Weights of a small GPT-style language model, trained from scratch on English Wikipedia.
Architecture: LayerNorm before each block, rotary positions, untied embeddings.
MLP neurons of a small language model. Each row is named by its layer, matrix (down: output weights) and neuron, and shows model dimensions 48-143. Each number is 128 + 32 x the weight over its row's rms, rounded and kept within 0 to 255. Numbers have three digits each.
After each neuron's rows, "raises" lists the tokens whose logits its output raises most directly, leaving later layers aside.

L8.down355:121082188138095121051088189149117091118147125145173155106094149124178121135142123152118111148129172100119118118129153142104153111126107139130148132059155153185128142102099141100119114165144146149146130143073104150138149134092177147139111199195124089062113133135104133167116162137119130115
raises: "in", "op", "ations", "ins", "ors"

L13.down9:105148158141102129134118184122153119129155117090112136091158099148136118155140126135113125125085156183132184136166143141114124179055150138088142137098179112069118124131163062138091094148130124118127111107149148154125039128139222184104164132117155166159063113137129110186128158099143134128
raises: "ller", "ise", "mm", "ng", "ry"

L5.down279:182169122132077153094141171097101148156124146113157124143109123095137118070081150111155160131114134096064218163121088143151116096138143096163130158104139145093094164062145126126136119132073114079169118114128142105160160132140090105066178200096140117164129130201129167112153137118117127155
raises: "ly", "ether", "rough", "sco", "rich"

L12.down325:133096120127111126130069066066193115149101086160102221126158113141058126102153098069067124144153129121126084107056123135126167129154179182097129117125122176153142169111159125154078175137170120142161167093122150162164095144111144147192139155108126188105073106118122140128147119115121127127
raises: "ations", "age", "ions", "cc", "ship"

L13.down279:109149126060149153149147151170076095143201183125124153070155173164106114119096187109082160132079109117136165121106159147115128105149184155142130101081133114118100154116186175092148142118077083115164166175132113144082120208155142095145128152153132081149098118056139110159135143111101113130
raises: "ist", "ate", "istic", "ly", "it"

L9.down623:106184119147122120049127167120087130125152166144157146104093140120102063090154025092108109137122115112144160165071161194189174069126167102083127140182114063101104061129144147119085160114136197128150132129107189138175182091106121148146134126160142155165118126147154144157063116093178104080
raises: "or", "with", "ors", "her", " with"

L12.down569:164157134172175122106051127104115127204121061146129070155131108127086100182145181131121100146087093174097120140081138138145190174126159167136053102101079148125104143109122167166179121152080095094109169090104106174106162126075178124117104166115160078155146117137140192163147104150077139092
raises: "ran", "rt", "nd", "rg", "nc"

L12.down236:085118072163165165090120112118137086082125104113129071128120126170145141143134158125052108148126188151130181152134163114123107121120185138104159152074081093103164094139161130152099185132069135116206102085099174125130178121127157118113173101154175133124130149103070064102165194116153126106
raises: "is", "ial", "ated", "ies", "il"